Weights of a small transformer language model: 24M parameters, untied embeddings.
MLP neurons of a small language model. Each row is named by its layer, matrix (gate and up: input weights) and neuron, and shows model dimensions 128-255. Each number is 500 + 40 x the weight over its row's rms, rounded and kept within 0 to 999. Numbers have three digits each. A neuron's up and down rows have the sign that makes its largest values positive.
A block is one neuron, or neurons of one layer that tend to fire together. After each block is what it responds to, as a language model described it from the Wikipedia text at the highest values.

L3.gate10:478574448425546479483563494459487508457583526481510532536513487561492576508446603535562498604460541511494525520547470439565470453478485445542512416596514509496543486538527458457443488495587466520518516532470480533527450464546467474494479550495432467498475497529573443512471533470439441428481441441567598521563467490474508496511494475460508445511493527504515430484474492515540520476573
L3.up10:518445549482457467486489499471437549497559583502505490459577516487528528470538507534480470489466513536458501485493494470477446476437463485456479593540540502457500539541493523424483452478447493484579520534474532451462485511447449523555385524486537478482554465413523535447464466469490464465416484449482474554525489454499477559552500492469465510434465557537517437492538556442436467485512
L3.gate72:535485450452518530527488453485442498483522540460541475471519499533489407471476536547471471531559407512459506411529496445527487551528477546482555458542534544588508462456543497494500520544448456526470536538536475440535512471415505520514533527507516540533505497473457527494605526472559472481591454514487469522503458451518528560492466498514539509546499491502506553423457428421514489441505
L3.up72:519560445501477583528450498550404555516554480488440560585438475518477440470490484503503519543509509563541547504511497447493507519531527479501552487524441507536516540528464515492485468566506477473490492485506495469459534522435498454555541501566529461481571544560530539527485476445521462421417579546410478534446524474548522484583503550541558544509499531538442465429424424468462533523535
L3.gate96:456513515574526421455455589493513415498519509406480561474490489502512559525468490476509537490518487463442556493519517518513414529510493491472457481441500480395446508458504433486510534472494451490582479517511517495516469519441520535513479499463455487514513491463460545432437400539520470535499357523512571444521437495454509551522486499505538515497531467468521483557485496540484489485530
L3.up96:524484473476497514516509544503514527468564576465548461474526479407433531502517517516504429501517545438517455525496525590571521501505470537449497472512504507498515482511558507580474506505487507527472432515477562500430491502588486491475516435433514423598458556596488525471520522483440489433469455493541512458444530536527474530458560464552499550493543554540521570484573535532515465556491
L3.gate145:411530528460522506455489531537526576474579529492463524512496505562516515585474427500459581495561520522549464568565527535521477430463507442436521540514497557555517509504538562457473388438539536624549516501466514554494528481545512526411566489514518475458549459510566521473574580453481537480456457564502467548543565516528500441461532443482565571512446482512519507478527517534522567496468
L3.up145:461528535490501497470498526453545534449457491507495444512538523503596472476528464422583519504595470480566487514565537533506530552532416452532523485396481583486497522462487466522540486517454470522468469502507502470482474559522529495457487501465581470502491586526529547557482518538455535447476577442532485507511551515483481467538548497481493481455510406418552461492472525486513552424467
L3.gate161:418533474473540463517499555498451430457560500553507457520463535537528535505460473514521478521509439562541465527473480501533414491532548458536558500490539505472508491492516487531460509520501479480568466577510484481445463474424493489481443512523450558475573479464501511430518527487568469496437468441427451512546446524473558481456581538471516471471432517593522486485472472498454514434539
L3.up161:502441472579520472523453469459517525502547519539530555475519424470542497543516450435507488489502500546438478581566534548475479477441494463492475527458467510492463552558543457527521548484557503516466508477465443564559508459454487521532451473555510515507485437497541504536547554476463479448497536550456515528516492484517436511471517463567503478511508543495496512482519457559455554506441
L3.gate420:461535534476477510569497518446519464497519520574506514430489483561512454473555453497479563522562459448582557491497515494497464486539486559448561570540432488452473491480498527458534457493502501497546459502463468508558473430466527444516481548482487574536506474473500508454496479536488522431520515468520382574503439556466507453487486506530521492458562496566517514469555482479481518525502
L3.up420:529498525548555456521501494576473523499515527552459538535554449475478516473513594560484573527503492462529498411503481416466530483467484483549436569478496504509474487494537483469410432515532556513447509423587457451502564526517563494531460506459422501486458423531436496521522540472484569495494542496511548445506526527504531445561486534516531516498490464481528523550462458451490492464539
L3.gate454:491513514508557478541441524543530511460559575450529478517475530511481534481568502483589450432512518497513463502504439491454447500514465460461522527478463545530440516473468550536536449530488505540489523532529456506495507410528547548554478560535483514525537504458454435528522465530519490510471498496513555461474417457462453558508490450515510551455506469519442500483547507478546418427509
L3.up454:450475556470528454517510454424595517561470492462477477503513489493541507513522481546456523534501424500498444567472514540530498483556430483399547455479589489548477498469487435448507510481464505569481551482560483512457457540534508546481425469512387567548497498498492485456524587518546557492492479526590489522471451589464499519464481443545519536457518496463481498524533436484530561482478
L3.gate468:492507537514477450491547475545518539469528544538531538516559534505455626485523526471601510464488502537454488490534556505541550495455486483524589555467567508545525544456493451511479509495450516506562517507547492438429478481459458526497490480499546591451452492477545448498552569457447516587467539543505496465515433511499490536482563509468458539490478561479537460503443465437442515516556
L3.up468:465486531497498421460501495536552519514509544464451496536571427494544493505535533544439435444473430483491457496514459438493542537519485503473464520567517487438556499510580517553461560424526597551474472502508582478453423527468535499551438420529479453527471454474452555471521536536485466470525538584503512514469524551542517481495470423484482529462482511464455534478467469509552485499526
L3.gate518:427565460442564430492471477484583528544555428479554526487488485496538444497508529517506482506512487456485453493550505473521428517493537438519532494438437511520490514486465478505522450471519502480478526504494525488550482498527507471480454479516509491447442523494527469511524480579470497501483428514527496462429521506556511567473562549514572604466469496417376533568483476548498565542562
L3.up518:430388507531475475518464532538492518506504496477564486551488444438433508490513542446544511453527528492519458538528548475593466500566515517461485567489607531533542541461528596524577448470493527501548516530474522444463447517534495488456498544540494444514509406493510521513505535537432471485499463543488469509509475488474415491493472517490523511528505567485526536526502428518546437467517
L3.gate553:495519450486479498501474482497494468520587517580535468526507498465512539546457547482511462501515464458506486439563448457533546506568503416560500460584484495531544494481523486521452528469461533550485560529532439552484543547520485486479542501578540498476466499471471497449460509525472511519478488523448531509533537525512442541551552461582503571562543512523503492471464453484538465457507
L3.up553:458506522484446491463526473460483532531490563524559514572558507438509486491545547543517505494554485557562538489508540492546560501484517535459505466549586478463472479504512531589498427552494410524560498488544480583497526587457481451511450484549519427480494458545474535497571483498528458498473511568485571480503505534439414532450484592569477531531492478484528485554500567443542560504448
L3.gate643:539490511436494481531535517495425520491478472471517505501485582530510537512463567489493485565505548433514487533494455521463473542464575446468501452451529546443536530445504574541512510532460528415481441485512439527484415452486535514478430484577489513437532461552512511435575518534503504517554472573542515513453510596504494458535468589539448521529449501440471523476438537462555491478546
L3.up643:480559508497488434543481501521521552526573488497553498488457504548523537479501472526524538516480534475492591479557491472473470497486547495539491489533566530445498541459474497466531522539456502531533463539521582445430449520428537508469483506505458552580486512532472485453488458484484501485528543552481444551437467534429477503491491451534531509481504530562516411494506495478517474521534
L3.gate689:465516569440483478514545432559518446571595515487534414490447482503509523459514527498467587480567523575549444547502423451508429442471541524467576528419552526467514473462478494470479531500493556557578474459426501492434471518514516501490491418505524463500482465500484445402438439539491447533454507475435547511463525513497496457476567429527492482465586492471483401497463487487505528492479
L3.up689:474484445477547484495510470567478482550446472475558519515492527452495494474549520447462472530524492540526500506555476457500493446462518469403482463524465473537476480470514532547567482541548522563492541447470488446493514460469559541444468540432516516526549533526528532432494445540495446482420513523534514446544513526488461453511473485474558549532512541440426549428511580534496498491473
L3.gate715:475559482484444488561479604459469542434486553524563477543532469534498533490551498437534517458468508520509550477531513503432476525511541522448497501505535462554528435464455525441531520474466534462508466522544510555480567546541512515469468480464467559543497534442520564479529592506570501416477507477556503502500482580469462410501494510489547577547483607453481487442440529495461467458526
L3.up715:485492577524473587444469446581477506524517495466477478485536449510534489427511546461514460485534500445545454440542438520488526522489539463489551482505552488520453487461537547538513481478443519543538488551422492470468563517445597463442445517573534499507563553469539508499566524506465417477574536452455503500463575550485526523422430496520499566570463464478496514464523461512551483489511
L3.gate804:485468488469481520499533508380545456420505541489476502455552459522455591431456540504491489455528529522512516525512491543498486541578538544573470452531558515526515508410521511491456488519489479543511490510507499448528508488456500603500516491466491475534538494544440507467476517480489479511480477465522531529539441473564474492441442546497466541541534562471445531573378468575453513517507
L3.up804:505475428478548507495561540464496435492532449554511425529488485525512520440487455561507494547455467490505460544557495531463534454464517534479536469512494490568504460485547517558414471516553525543540527532471497532532437554508565473496478537514593501455550473476515561555502477538456491472534540449486506452538428524443433451548543414473505507550502564449487468491543536474525563472520
L3.gate952:504512484525541527523514450524564491532577502449542562567606445528510553542432537496537467507559521544521487521469594511505451526503561528540551482496437582431476571499480577467563479531526565456536471496531434465520530465540489521531503461567524518506520546473568486475586566486455517510553467500517555501474518434477474482534522468531498531502503468472484490432448455536505516472462
L3.up952:513443540453508435474542581471474529458505555559511479511546519473498552474530536484518501516558503539521518429473546509486532466566531467516482510485549465542527564433476496527524494485467472518499561536550473557579516450470455548479446515553430514538526482535489517488474514499486590495505464487535544467474479563470423571527456452445475522470485573493438425460535529545550495489487
L3.gate983:467545515493506509540468496505454495530466509495503493507470538419496445488525510484541484538478460515522509491530524455560438565501494529511557500462510560491524499414491467435513532537443524466491526496489465434516452475396521517502503562523507562517507436562568496486459489520536524495509454487571526395527467528506473558530480506552590483522582609458420429449499542432471524522527
L3.up983:536500522449552470539448514569536509486530506535520448454504500472491489535492540517469534509569520485502473433559475558583494513511583451448496453482537520469493520547460469473505557563536498543487452437501514524477504519471506532491513481532582484494509485530530519461554550541440578496546573500483510490490512536435460495514460553452558479492509530499490483419487527528486487519470
Relative pronouns that, which and who opening a clause right after a noun or comma, e.g. "contaminants that", "funeral, which", "a stranger who".

L7.gate349:505427521521500533451485499503552513489545488515522554495583559440499571448471446536495509480496509467541545489506549470505470561519500502518500475522475530438491464506504508478440450524528487462524555488458422539513498547552513440533427517421486551502450495538486484438499500478427440506494535547554529578534508535460459537500463536516576456502500520459517469471528466466506562449493
L7.up349:536537424524509473543522592512434605473442509524524512551553542429545471495485496436526440451488509549446447581493489443495531630529494562499533452495502485592501448448512517489531442458455496486461497516450556532538477487488475442518519455428515500547514490512463554480516544455431469462481513509527450495421557470488549489515567560471439538482479499468565522487509433510493513492575
L7.gate749:467463523460488474454463518509478540552480475520504489481525426523504517487439534492543532469560451500510520507507501405487478523472560476505435525514541507574466489467507546476508505517511540492549535417479409444537479517521510487492556540496464487512589471469437546460500448558471546485525491439555518440534541521562503553435513459499457537459499488483446427519538474462439480428543
L7.up749:495441484493548523429548466490514497543512518535472446552536490470530549563410476502491431457580569518464512573500483486438553549464443506485469439482505497449510466461473507540494494468570542465556490460520463518520573515507491451544487593453513458448492525479458468519483567463477463438484539447505452532546479461523426464486500559494530473465495586580524455503508517452517434525483
L7.gate762:523464464474524467513454527522516513565549516463441518616502463553535453508544498517508506458555520550482500508544449498499485447510453503445529469523573512472456547533499494426487554436584455538534522494539543465523476499496488438530463528494472539485443469437553501433552542581529423445487534490482493556564499463488535472487525519571463403489517519506482512415491491520490560458470
L7.up762:503516469414513525515471450576500445519470524542463538489408509547550520444466494573555468491543518571466482489479481432485545499466529480485456521550525480503444562558524454497524425481560506472536536461415495483499483533476502513508479456496526516526475521455560520536443498496515505479487553555495515584520558517610545516504495574524550585530580556509520503454497504467507543487588
L7.gate790:446510573469457545461476537446407496517509502544488498561456469532497515504532525490476468486524488539503436477495540415466535490537514550537490501444493576486479562455485524506469458509503488555585515470453536481464462496459439456471503459461517511448533475513433517487501463475436417477537401537490541579488430448423527463510538472452540511508499473592435550438494549555501523463499
L7.up790:509448489523540502500576474446551485531474410501475452519528502476494490533442493498524456538540476492490527515504504451454494503417553558517493486472517407480488481512471514517561502464461516488456537494572461509508481541504493514530494507539524469577561482424507492555540568501457526522522515431491510544528480476502457531438444471462523485447574497516436439546541582500427456426448
The last token of a clause's subject right before its verb (poem, wall, this, which, that, it), plus modals like would and will.

L7.gate520:487474515458500511481469423522441462519480528514496553523415490554475485538497492452460481543523485544462462564578499482554492472526476456492517502483463474561479486498464568497534506594512451512482453497491456457513436430428483562417573525470484520532463498536459451536530546515556478492547528446524476482444421516530516555504496547532522474470490547585493524583506459544535525540555
L7.up520:490502550476470459470488479496536480445522507534501417429507509514568547548517457469478454495551444469497488594509537454538483467517446471511544506563494522425559552522511532532566492560587464534490411475478425455476426495501480520507566542523486523554514553569485467503480539519496465511559558470574506511466484463487468520531503536552485609500454532603537423543477413602504500487525
L7.gate583:423471445480445549418504535415509509495521480510530471437530534548529551503565443525550475515496501464490464509508509512474549459428438480512514494439492463507539533427481524500450424507485558536483529539538515528522531462531511439530507504458523512468486498555538464550480448521543546576493462402498592486522504446440556538475488529474523508468423532498474473530448414517521521520504
L7.up583:459523470479460449527573542444545480489534439528472457456532574525552502535452443429519479518474474484444519469543603546556569448501466429543478462470444509522522487494494510504499480475507558543496591443519537410475503535542553534579499468469543517427508521538525429458441467469541480511491442573525521474583492486487500599440493455464481504436528520510560465521479491556546542499532
L7.gate660:520470452487559513499504525554469484492503438438464487555492480476536562524505503492535539513553510454552541506500558553451472464554539484464537491576566509503541512545550464439556510567523546497514462472542432457536501487500458458494501413519453447423468468511540528473479504527463509502513519536502484498517534463510498488490463483559451460489498553511506487536450474475401556443471
L7.up660:459536539558533485566464587534470483519526438417480524530505521524499515433486453528461464455485502449482488606495419475538469533521502523431566562459549524549470522524569556533510517502527488530523554486527469511434495503516502468469508424538512460480485434532487507566450504506473465503503466497513621504533514558503454482517480559520465444521456452543515461475463522520483503515515
L7.gate767:505440452546574447520467549465501536497518500490461416534596441532518501423492475457439420501413435421576532554487538435434441440515516489522544442478584562557494558488557450441504496514450499538500513559464466426451535526482520526436551546465523607460491490425491527526526418487537455475479456482462471435515466495435467546501493452490529532448557476533526457514415450513458465396473
L7.up767:525502573479521469511514560535403518520523570434542482499452515514513517542474470519535517549488515529463519590534523537457448486501519515485546520559584554457533437486533471466525499501554542483502503488421501537494542473567495579508481526523423436441492414517511493442511524447521600514572551507553588474551509559535509514552509482518445424557453496487521532533476542511524473467538
Opening quotation marks before song, episode or album titles, and first words of quoted speech such as I, You, We.

L3.gate103:529489505578505479500472548411483514415502580545471474571499434516488483418532394435539537534527530520483461492463552494542527482588442534444509462500520480471490489497494530469576522479424439453475564575513520463542491551518547481524498421520487527449482396496472512529499470485524537538498521482498578529443444503515495463443494506513518408505509605466503480510447536495545459465500
L3.up103:528468542536472534520459435426444541484449435460554565392530459435553480491556480505430500445396573519494519479500481466533464424473521502419481492541500466546477541466453498428561461540480464474472538484487498459507461472467512551548476485485518502500530483565491526538488605459495451453541481417472458529442536531426510513500456474492486492436516481486420512568506556525502540525517
L3.gate121:471486546550557547513529513559503462420490503430474489441555475535498552498502504573586574474451532499446475527458487562522500466531556462511463516485440561483462463512451435489504474479540508490463516471533541509577511502539429550548497581517490481521546464500475585532508492471512492557560469569540542529533498531499503495515509476436453466478499494438440455496455446477558444480550
L3.up121:464484513489551440483492513454536485427497501599561507516628576458445467503514538518451413522500539501454534390452528475459506518474544534533486505460553550480512456551497494516429448510446480500498444468524501451470433476520480528496459497560511570497523494470523466487512555484541529529490447433439529470487487508442478496554561564470530473481479529505476493515472495450541492492463
L3.gate255:535503455508466477478501545517443483468551538470519500532565470506445532508438539525484509584580425498514499531548578494491486500510530537398505502469506489501418527459542518467485439569516489551452513514480478498478525556482453487519513496551521531537478453532565576505545497470441549509569492531519457511538553529499532522499444539519475584476560491521501522513537473557497527410528
L3.up255:530486472491506513484493436430487510430464472485497473558476481628407503434441523535520529500537429489447516527455555447496519501523476489508432511551507515524484498540427567503510445475450474632493548532502529445548526491478545502521484480506491543476505564465502509472494474490565509465516458460477525499509439527463563467519509476464481567469566566546498547548427444540423441512536
L3.gate258:514592503427498472545454481508506494478515551554540450381484485504548471529485488531482529439497529470509517536509512549531463514545527480483530474525477524469493574451525555551545445523515561491477458493538545494505537419469482568531574483524524454463534450467555511488507488457562457510576415451445506606524518496596443482500486512508540502479544529494501503467505528550451537454518
L3.up258:492509476528531473474442561448548548457503523467435516476584558505513457426523487501524473514551471518446465526472526505499477490458491526486552539495491561452502517494523458471554431585505506454519437485524454465497519595443470519483536547524589537545418486471570516504566497486464548448539430544544484484470504496458542448479511504426500479457529475521486508462496514559514487437470
L3.gate262:543527503511552525505540474477525543438456517523498532450463544502495531495550436505471446435459512566490569512476529521539526511554506523551510518518509507456488445492481525528480466500522494514460512534521568508517466445468561505471461539508501522563458456554570455464518503473535529560528455525464491439545494579501454466485545564439494525517551455591520528501486548512499429567531
L3.up262:543458433469475454535456489519485507488477534461521474527483521501547490434518472504528526465475468518491417465575506474515549528570430516470457510478470499510475538437565424531537531485550481491481422496508498433466433478506472485550467582475500477533533481424508485478516459593458480428500473501520495557541551553450493468409462569435479485447519551443426457515421467540503488539468
L3.gate356:449499479500537457572486519439570469481433522520531450556471411448491509552564558461423450466460498443464552479477474507535511446487481471532520575484532518483560536547501481498547459581527488476518562482530495523535574549450544534463474479540454511528557493499484469484592521460524464451509462514531443547504485450478512532431492508502490479521487485485436444453506525456485462482438
L3.up356:501442447525497576492493441447516429489474566549435507501441555419498502511491483493485460482504512553466509449435561518533485574531505448502482508443526509518490510496467489544538477591514535423522518524430507434494532515510552539462488585530446547504480503588475542525484419532464470513494458453519523484510503466473470458496518508460534555512505510558515542508508500420489533508477
L3.gate389:548574508497478528523546482425527502531492467467534482534530454446474521524578511483480579467442503487503502544432573502480501473487487521461555446520499545537571450449521523507462445595465465450460531478592553478484528512405505472524470539422555512563509550488477478471493478518557537438556497518556491565520506503542461549528514490439539497522490534444481480428462532438516513423466
L3.up389:468513567508485522576526498455453402503488524586451479460507450469482457477504477560485531556483488473465511573448586446471531504422538495452483508421480535509476530544467508465478493576475518528483568449498518525550511545498469468533510580540494546500513481568518544478508498451535510458587507463464462498570507508453445520495521534524560491452435496565524458545464496485507530508454
L3.gate442:498495480535472479517514452466525504464485490572503464472438508524454452457568469460493501562498454483536420486505457468525477517508491504524509428439464499505432456511502494571560477429481516493451502512470472456460495498443579526527418478541505504513563431542501534502578489557510480513544519444478553471435518484479408443489447486494472453532534551487457510469542435511485473481452
L3.up442:517491487452508563478499527476465496527563398495450537465451532538453508402583540468436528557461456479443557526504524506466531497499447494446467473457586552463522473461488583506513438510501474484525442553465497486534451524554559488457451485457461483552413529591527554450515464526520512534505531548482454490539528537432510516499485529476580501490524570524493495479397493507516432527510
L3.gate466:473490434455519412458505565472513468474488525488522510502520503488423480457507575588432542441537482604545519575530480463482543539506411516446438511487466494527485469437479508452452472520494494442489598464445528488434481517449470531500470507497500410480467500477472479453553565508520497466503433469573453483449456513498521480429434555486500553474490523576507529532514483510513492429510
L3.up466:494424429529608477576541470524476560474489502555465466549524455469554520520420490506502544465505513537511508560509535448464509494532563533477581455524425528471494521517512487457609405566489553505543496526503569483523441449467424454433538503520571550527572472530541419488480457508581533385447510505570536440504461493563433527515473523550443482505492489457516479489487567474549513521534
L3.gate547:457553525537546528523532477506538386485481505497451463437544473501425479469536485548454533522393519462519465510513533517451518516528421528459541573466469553395522535447509507475509436479489501515479540463481496514606508525498499514497469530476523513463468494532536478457486487452610499499527505434445551518443403481530541472506559524524485490522447497478505472507460524520470548470466
L3.up547:505457545533537438423488498469526575522512433518488512497434528448460487491402497522478477542467512536532548534516521475580443535544487475488512509479466512486545498454517527450493517491581560515462526463545505493543463505510453425400531539470456468482518477550467512518516453481473471493510537560536465476469480582493444551496507518524506490512528474457514436550454570496463531504502
L3.gate662:536512538543441508546490536512534504538463472528401479494509495529458501563520446470459557492502514480550454528441549494549471506539534512536498463482574441479537507495471508550531593537416548513509548444470508448539529486463428597471484556464525488429470487558532492497521525512511488461586538519527525498424517433569434489464540478554463443500524506513427455464532453493518463442438
L3.up662:535522479498517532494519542425530478440521498477534504576435575508522560507508496499585473455455523515533587474518561512531562437550511508507457517535471480516595520482575493445558467475515514468491465526531568521533507547554498489450489516558574523546547507519490500474481472526487499526570500477528481530497451517443423373427595483495516496442481475515511476522464501471493475482529
L3.gate790:505517443531556509478532456474490427459451450567507479433548494464513490526437533525577441510495502508496502534533500510481500495526463458453536466485483557501559554425608526492505429508497418471463524496428552486524572545458544540513478537549542473521461524479582558594518483452433513462415493492510483505560477502504454461457539488479426485513480512512525471465536447476428482452510
L3.up790:478501489457465507528486534523465506502521574574438484537466485473514532558487486538500454536467526524513511522517521500562477477461487533479473541467445496485454498453467470497496515500494396528485528502517518494483459481473569481527536451464479521558481485414443502489494483522559483533534481519540479570455520476562523462528456500486495419525505408631519529478485534576463554406537
L3.gate863:418432452546486550513553460478482566475453500479501483512532503480533528457586510496503487508515517480468532490437576460553495492476446443544458510465450422486487526452557505474536482434468452505462558504387511481504470488542492524554499538552528466487507492482531505480550575554515439525526460416545548471504495536462547453399554519448432551546516543441473450460487446469513515484489
L3.up863:404479531499541450521493500521548445523503483459573517454452435526547497540555504527509530489516522467514513512407565493457554527458480556502513555490547473475509474443466493473549511504503471539507466453490512515499537524468501526522516479488496466495457460570429500479543545534497425540507523501471477491549492402465538480501427555457558551532422481523520532528516421500467518547462
L3.gate882:474456489438490449419495484465400542482520561428475431518447500556481590492560501471487545489556554516447512475530471478530478496515413556536479552541524557462534472471445533469506547483539519516511511465432491430454466491497481542555466414513478561525440544527530567478456518496500450478441531511480469460506522541514575479545574462436490546466545467489494528515475484438473471460583
L3.up882:509511445487529507472444497518422455530493578516494452493476523492479464418468566439505500394496525509525454449523450440536554427553455542499532507504569458431459446501439480492499519581498531571534484520537546417533464482480489563492475561520463436507545462511442527468570495539482484525499438523458563489459449489489460490443491476552498464488449486478478454492407474546546443462509
L3.gate939:486536509445502491494539488426494545523478503482487493493534509462507463483476573435466507549481537436489508482513453497576564540484478521487480508480501554455515528497537548538458486528549427477491492574385474471568455543492417447542459499569476532539514515505452491433532500511470448468431447447477456496458494486479458455487480525482529442450480467508441584531445524432547513540508
L3.up939:478547429460443549559541477509470502420473482534407504464544540543535559498473484542513548387576533474566468503492560471523528417529536514518514496443579516474521456515486474541545542504508467476508542511487558418553457542494545516560535570568445460425472539514413472491517531491479545461485473494516489470513429465472546476473533563487536537451490510526476419529484529508475528444508
L3.gate954:464559416492489479496535419473514537494577564529468405496458490479462542534563520518557459547544534486474498522508498413451457483497517555510451500488491566519483480525493424515540474486473474547544530576493457487401421460460499416545455513493557485464467474581469539478528600473453449542435462532570503550605421490479490454457544545485496559451494509588529509465510507523446534525504
L3.up954:509461579516411447500531551518514436476465532523535467433471472546521451513537518497548462536544595511471508509444557434517452475459546520485476534486513514544425484497429492475495475490457558531619520470522574492449427434522528466548524452520455570506519440528490511508457513449494537574497502497449526513602489509607481509518474543499436519565512572557512527505532472494590483537513
Opening quote marks (", ', “) that start a quotation or coined name mid-sentence, especially after verbs like called it, described as, commented; more weakly, adverb -ly endings and dashes.

L2.gate195:519546500495511497507504483471439475516470530438522515397478562503501481552503431588531548501520485386492506504514512501496546506441479511433480549482509463523412492513503498471516495495476512591468418449509550468498468433539516503518522519556472499477524549492463556487509542479540513548468504516459534448538516467451454443510520535480566473540445522474423497525525488494540502551422
L2.up195:460559503452445539467416516476474486467532577522457460438566565520408457536480595506476530484461566550548549485519539489565507526501508522502580520466545451524555498445507527515542441557516453539476478477460546475448532516496550513499512458481515526416523504574492429500454498503501488592491481495532488433577546542496398455523503476507493503466444516439401531553442449551526544540510
Mainly opening quotation marks before quoted song titles or descriptions (samples "Sunny", described as "strong); also the 0 in 200x years, and of/to/her.